{"num_hidden_layers": 10, "hidden_size": 384, "num_attention_heads": 6, "num_key_value_heads": 6, "head_dim": 64, "intermediate_size": 1536, "vocab_size": 2048, "hidden_act": "relu", "norm": "layernorm", "norm_place": "pre", "norm_eps": 1e-06, "positions": "learned", "qk_norm": false, "attn_scale": 0.125, "bias": "all", "tie_word_embeddings": true, "parallel_block": false, "extras": ["capped logits"], "init": "normal", "init_std_qkv": 0.0203, "init_std_o": 0.00455, "init_std_up": 0.0203, "init_std_down": 0.00455, "optimizer": "adamw", "learning_rate": 0.00095, "beta1": 0.9, "beta2": 0.95, "weight_decay": 0.78, "lr_head": 0.00911, "max_grad_norm": 1.0, "warmup_steps": 361, "schedule": "cos", "final_lr_fraction": 0.1, "batch_tokens": 65536, "max_seq_len": 768, "doc_mask": true, "train_tokens": 300300000, "max_steps": 4583, "dataset": "wikipedia_en"}
MLP neurons of a small language model. Each row is named by its layer, matrix (up: input weights; down: output weights) and neuron, and shows model dimensions 128-255. Each number is 128 + 32 x the weight over its row's rms, rounded and kept within 0 to 255. Numbers have three digits each.
After each neuron's rows, "fires before" lists the tokens most often just after its 100 highest values on Wikipedia text that the model never trained on. A number after a token or word is its count.

L7.up638:107107113132133107119087119102117143184194153139086178115105129077059116160142157116153153100131165119153052144121094091141109161152126148100127100178156153183153116169155175118138157124189164158101121125105174104133143193155143155113109081131068094131120115133123085100161108116168102104159161133098165128110162172095141111132160167140149129116065195186181103146128134091170109086206
L7.down638:140187147115098110118134160090118151135166156139159109136123187080124122103161139086131126134097149170113113093130165102078133131080069121129132145170134149088173155156222064132105084145126115130142091127125081171079121130140096100125095079152148120085131186108137120152111099134115072100156121148176134146180134086174139181100091111122127101094123138127167134073144145166140104144094
fires before: "|" 36, "-" 10, "ch" 7, "el" 7, "\n" 6, "|---|---|" 5

L7.up989:115182088094104116110115156073154123132094142136077175103124118121135170140077089151129111134096124156101133139121131050155126087113124126141184121107170208143095155090114139124096193129125107168148157123114131162161094144169162172144075158138130194169169130129122153134166120116165132113181139152146063054103130152123143111156072130133151187086126139189154077156124160110139131088141
L7.down989:109128120101089091131170065136176152157099091129167079172086109101092081092145149144101112141112131104147141140153158115115148117142099156099157120143177106131073180168171162156188162179109065136099123153147138142063118090123172080113164115080132149095097174118146102135137114142116155111078133148139183186146134073143134146100161119149071064153086127100114106122098133204146113131100
fires before: "-" 31, "|" 21, "\n" 14, "---|---|---|---|" 6

L7.up221:112140118130122122087117131088132151175106177224137112137132123096106134064103121147170122137113094093180102152206126106151135119143115078169143103145167094133156177111154207096145128126139106223163148126062144099125139105149209158173225112072088121157140179143113049131125127159126102129118176139093102121113133071149141173141148121115103121092064201148090147176108131121161137122146
L7.down221:191128098145094122121129120123139129129146066069113173117085255130174132145111085126114154115111181186122203046098104106132116165118091134104182150088177136078146168110166148118138143129138050080151095115128109152074145141084086118113119149134120140083092128119102082069127194170098099134081109127151097157110180106107146195124107155145111122156177164141141084138143159176081157107122
fires before: "-" 53, "\n" 24, "|" 4

L6.up770:107151114126130105153103156112118128179168123122146145166132156127087154093112133138165149133152091154126109163143183143215110138097109200097091074138156149160107060078121151136159118113079102167159123127097178162152187178168109161121153096086154157133125139178098087129160132137183117122051153102129070160107141074166095143144076168120072145132118125081080101111147071137105165094198
L6.down770:107162091111197128115126090072113133133118127098147134082105255112106122104115140174149164133142123103104172068129146140136151131127125122140169141142173111156134091144165136113119119119128090059126098173120145184092142144117130147130119113082096157117153155135114067128094138159158131148112148092078151127063119155095105171125090156112100144068103121103119139107131087137143157105171
fires before: "\n" 78

L6.up1242:076144070087170162139168147112116122176128101159166130081124127180159116086122125133093106100122147088123083153172133116126085116126129150148143094105185165148140126113152103153143151118132105112135159111102145139116109114124171209176054106125079133176113122144060136091110070129129148095137132152182164149093142120124079146089141102098141184083061188164123079128129157151104140101152
L6.down1242:134155048143178112066162096141136162104122080135158122119089095123146172095104137093129136136095142128167171082165066095115162151106159182171140128175155140134176152113179154201084164150112054128175203116123111135090110085138114126150138129045147149075176152131103074104155080172131195144086150197171194143155167131113168134154139177086167108124078152151134042143165181190161152094163
fires before: "-" 33, "|" 15, "\n" 13, "\"" 7

L7.up1035:060073113149123130063148125131143182167142150136063190124136101122116110140164138113171196156106107141159125158145168133109103170122140126123117157135138198119124150129112219174110077120106193146173092172112136126125100164172154155158171108084110138091120102150139129121092088173114128182149149126119083140122182082145131183160103144130104136107116095194160145178082121150166123162143
L7.down1035:146095076114099106083116107109117135106142022119138099114119104090106128140071157106132134077109145145091238035085149121076130091139163148154117165128133147032114178136161122107151120103136119184143158124188165129149082118104147177159140184066207115111139108130229130124124132107139153135086126096139143122111124171091095122090144068153121188121116134164162138132153149116124132115182
fires before: "ed" 23, "ment" 14, "or" 10, "ing" 6, "al" 6

L7.up1236:095111199081111158139128147137157169166197160128118132141144121105068127142064139116104153127149163086156154150091124094104072080164139120085179108123089128136116086152129132137099111079160150207162133154148117117097081218171128131129089110170086139164136160124137144150157157120111155088155121110112081109108113164148103109137133119123095139140127121087084154134103097108132131101146
L7.down1236:086109114151185110127179094116081134185182103069167073130168094148113130161180101099152181142150126104112160110169111145122097195181128140133102118110105135158160103118114171090141151141049115181137152108143117074112104139121129075106164121106134169124124186131146114082170133185015163112117118114128179129161104092110135134132103067123111133103092177096086126102095195128125135110079
fires before: "|" 27, " |" 25, "-" 20, "===" 8, "=" 4

L7.up1046:141159113157077062132133176121103095151102153162167189047119085120084128130139103198170174074190185134118151133154099107172107167098100194136173125126092129184078158091158174101153109163140132135128114104055115133130147158152136128199135187104105121152167132080132126131105158133140156109055132139146148132092121157096196111130103093141142126164124165070127145143105126118121139148183
L7.down1046:122072101126109172162071162124143178114149113131119139175100064127114082141128161094059094161144092168151129197151040143111150107072175161102108171117087133153166112154199086159162143130076108136090138164177072105142130181168118109137123106121102215141103131047087161123126147098130047094092145145087090205157134087149139098148089112120139119104148118071172177144147153113154110140181
fires before: " as" 30, " to" 14, " for" 4, "ing" 4, "ed" 4

L7.up735:119115134085112060129125123094105155120134160131114155150133124094086102141119124135139133132190104160080167159121130113146134118152102126088129088119102195134079216149175139100190131104125103146162072145160150138132111184204158100114189158138072149174121115158062150188068162144142146083136133076102067151125125170166094129139108102086094102118160161132121149124036128111106160125167
L7.down735:115120094195122035103089119118101163173108150107133118135130130106139123102106162090143166170176121128127188105168084146063110116189161079113113136156175106136125182117158079153150096088098130172087145143185067120009149149138157134123184083162115094125142147142165148146195173117120141121130086154115095091139125108081121174137120135140186120116146128111112146116130183122090116075096
fires before: "=" 25, "==" 18, "===" 16, "S" 5

L7.up509:100172111133128118174118095078095094159170139148132165062140131147139114118137134166172144077113139216088099117115124056149084048103076145156184112105150190179164099119106177120049165092160091158113125101112110098106122185235154182120122061151140144144126137100116112096121154152114146104172121169176122092163103146104154123163111145148121182072107191199160126146077197123086149160182
L7.down509:137052101136162083106123083132133141136132108094127164103157179108137132118134128081099120115108112107150130135231097126142157156134185158178154104171131124145111162153156043126112068182131083135107151118130104131036106069108108152130118153167156135145145168097145105119195102137081150145073103193116198143175113096161158146133135125154167066130119176131140113144195193099142132193106
fires before: "|" 48, "-" 16, "\n" 15

L7.up211:171075095156153174105074135142132142169115156091112143159142105177130143144155164127081142146139112104093107132178127144131088091101131141111095079173088189128114159102126158182145141097173192144153127166127138139111111102162087153209132120082132108111166113164097124149066090134146074175112138113143164109112149056126118132153133120153097126170119117099150143123126112108111151127178
L7.down211:131170142056164142155097154118153171114128112082180108123108044133118096111152137088123136135118141133159098103183112156189143135085207156168160177064038147149122104107180169069180115119091128181121201160172096064129124177141116142098103097185135177133158145091153155178067190136181087111126088151132148120165126115122093134109144124099146098098087132177116091113125134083147174128165
fires before: "al" 13, " as" 12, "tten" 9, "ance" 7, "ed" 7, "ing" 6

L3.up1487:117075167132122147154082141149142138160126109115099148149137136063147141128117121111102144099151137131179141150128094129108114154154172059080155128147148188112099103171151122165153162093106117177122132137135191140079129170231115137166126182143147143124106090106127137163127080133123166001104150147145090119099103150195088121123124127103174182088113170120128129134137135118138108117092
L3.down1487:136158225170133114110133091163119111150125126150140129102130126156134124137111161188106110137123069113101116105078089112114114164123119138056153119193145117106191111146127177140148167129123137136113171105118141155076079182125144142138151104162147148084157134106109187094174145231151146154110106140105112116093127099108180129180093125086126125160116106103122159089184110105087179095168
fires before: " |" 24, "=" 14, "==" 8, "G" 6

L6.up582:135124144114151144137094084108107130165174088115112170088127135082076122124138104091144134123164167189144124131092138099160124193068132167082138064210125163103139087121109151107201097137126099156194178122142128107174160220140105132134117160085126141148112075129084154132133136112154118106152144107158138110091108107083124134126023143133108165178086194091114060094132076138136178150168
L6.down582:100158117121162120110139131104103145121131153142113127114123255142100087103110173160170148146174109100082163057168142156133099094170079119057159109133132078151118140150167128162125114172121089116103106144109113163101116102160106126147131071124130160126184156175111125103095123216138123119062149135144132111104110120071124134155125166110126103092077147175099079115129123135110154121129
fires before: "\n" 27, "The" 15, "T" 5, "A" 5

L7.up1516:116120152139131134145107144148148183164151137135142163088095097108102089172117103118094168111106255140123137145133130159118163152143121157136155100112096126124111135119125127180124165090172106151166088160159161112111148184152069138149190138124116132151130185111141114128112159110135186077127164139159056119147078098083149068119121091129131114105134091131120074135167104146092118139221
L7.down1516:095111137084127162137156117099149130088088121071115096062083093168107110063118121114150097146096146106176157156041142184084121184176138070162132111106171162181145098150164108112108126189150127088136100102130105097128119166099144102144098090168126139108129138183127123133145137122150107151152129180160093129121166117172108127118078164174146135125079107183147126141137086147143147120093
fires before: "." 47, " |" 18, ":" 11, "\n" 5

L7.up10:104186134113131166165176160117106111150137144153163186136055139085121118098102120080183114043142097147098116129192094099119123078157130176097098131147146144097102146131201134109180165155140083155118126105092093147098124172158153150202122114100060131118121157135069152139111167172181101107097139131164134122147105154170124131131135137144125130143085164191138126157142159166171082132156
L7.down10:144095087100156081093160082122118084157143135102160110149086206155175099146139091082093105146098126145109132071207091115114134136128138156135149148119114103120143174119174109201104171158117065152140158137157096117000127105110099111141094150123146126098138176109158094090138123152069155118091086195178108176164109113075113149154144120125140082078136177152102091157160180179167152153112
fires before: "-" 77, "\n" 13, "|" 7

L3.up802:146139190142105128164108106124141124125125110136086184154160128072131120123085100150156148140128171152096148187071110151132125119182158093095185168166107176113121125179145117130132130082130099159122075101127136178107168191155114106095121167143116158126117060121133150157131132107168155089101135149154116052153119119121158140099077110124141133116101135159117133114148120170127156072141
L3.down802:182121140101101101173111097134184130067124133123062139124186143152166139135145106144107136136137094129137111132127167161093192128173102144140110150116121111076119143078116127111118120181159126144144119108159066095087115125120141126108115153154137138169127121129122185176104208172128121109162125134152122096143038191138174120099132099111120105149224125129116163098239153115141131130115
fires before: "=" 25, "===" 16, "==" 11, "|" 5, "S" 4

L7.up103:109138096103121145180079102158095128173172151138092129130143094141085103122132108100118185115101183154104124098122099083124143091129143113079136147149115135167166061113175115151115104106167140150128046120147135111158109106200150102164200123105148103135173205131105133128095146106111158105149145140216111115117132115087143136118060153122177121126168119132094110136133115166128143146167
L7.down103:132059113108096104144130166124160143122111100200129117176112067146155143098164123113143064145076118102150095145101173110151147179079152106145112102060061059144082126070115141069159176193150134151102195156111176082177171122159105108154074104136138100110116046199110102144123109167111185133121136142143095133116152118155055101108143109130131134101124168116128098111088098149112147080105
fires before: " |" 44, "ate" 4, "." 4, "N" 4

L6.up536:138165111129156106151100126156129170118132105144097161170117136128079197085085144109138109108158115147146120131126134128135128181118171211064148047137105116154094148086110160161194139146108117196190112118097151099114158149192113128144149132084142182112119160180134115194135158118160107071156138087151127119136124083155071154119081119139159161127089143123128154152123151129081122111160
L6.down536:103140084121166150094147105170105137143128136102139160167138255116188138103126125106169103136159108127119179106128114115112111145107154107097145104076161120083121145142054121119130121121105132047139143156117130181121127141166064117132151135108156157136214158141128086117088105113123144129113161116156137130120088073144115142124131134089115137099115165138142085096140121146118139101188
fires before: "\n" 96

L6.up99:088169140139098147141119109134102077147078124084087146147143106138142134140150122107065117153100137099146072118181144145105125123081215173080131114151169165102139098120124165172144134129099145140118094152113112151157186095112154131161106131092117143107107133109132103109141133099152127158170147046129095110139225103108156129150109144166134112102133162112172088171097151149099196110121
L6.down99:116179178135112059113160172124161139115088109072124122138171086113103097169112119125166175080133126085091159108132121111133146189161127146063083107113126139133122152133156136124173065175079091172062056157116105152152178140125115184148141161127175139200185124160196118123128121157129154079123136152125146131124101202136123102091111061110176087085109094150099187097133112131171138135118
fires before: "ed" 18, "ian" 10, "al" 7, "ry" 6, "ing" 5, "ent" 5

L7.up967:067134137157159142143133092140147149114064086194120109113127152189158126044047127173108099087143099106167107096120114064102066139134138127134166127159174122158130188117110123133148142131148108099188102130167193183150227132143199151193146079106107174096154093167118170110099068115173091189208146129079098122048213128088116168098097150122127117131123142153150086135151102139162150030122
L7.down967:097156097129120177127146091118123132106202164148083137082117221115130142128110112168114125108119187148117129067087115149168096113111125171100173149119115148113145182150083157121182157139153029114126091133128131070030177137114140089093105114096153089047098084153080111137083125188124104093057173169164157147123156133160123170118093155148143111137093147121170100138134188203141161124116
fires before: "\n" 81, "-" 13

L6.up951:074097098127150155136138088125107182194106116150087122133102122127094120099127108144184132107115121104165118145122121135110077109115095089078130107198165147135161178149147172161129153129110079166187040100124151163126089115150194172131114146111159192074132099129078128128156068132166121142152171196100106152111145089185075139151061101158082156157076119110162124133144122149090160035148
L6.down951:112175142082122117133117052107081153094131094143120177103108255091154105095107110119084118139133122090073147085086143159120143132158118120131206105104154117123118103141117111108119109104154040115139102140122167159125140142115120100152100090102148145114082178133135128120164168138156103136085139119112117121138091103112119182121090170143120107131134102102168109085117131165125141124184
fires before: "\n" 92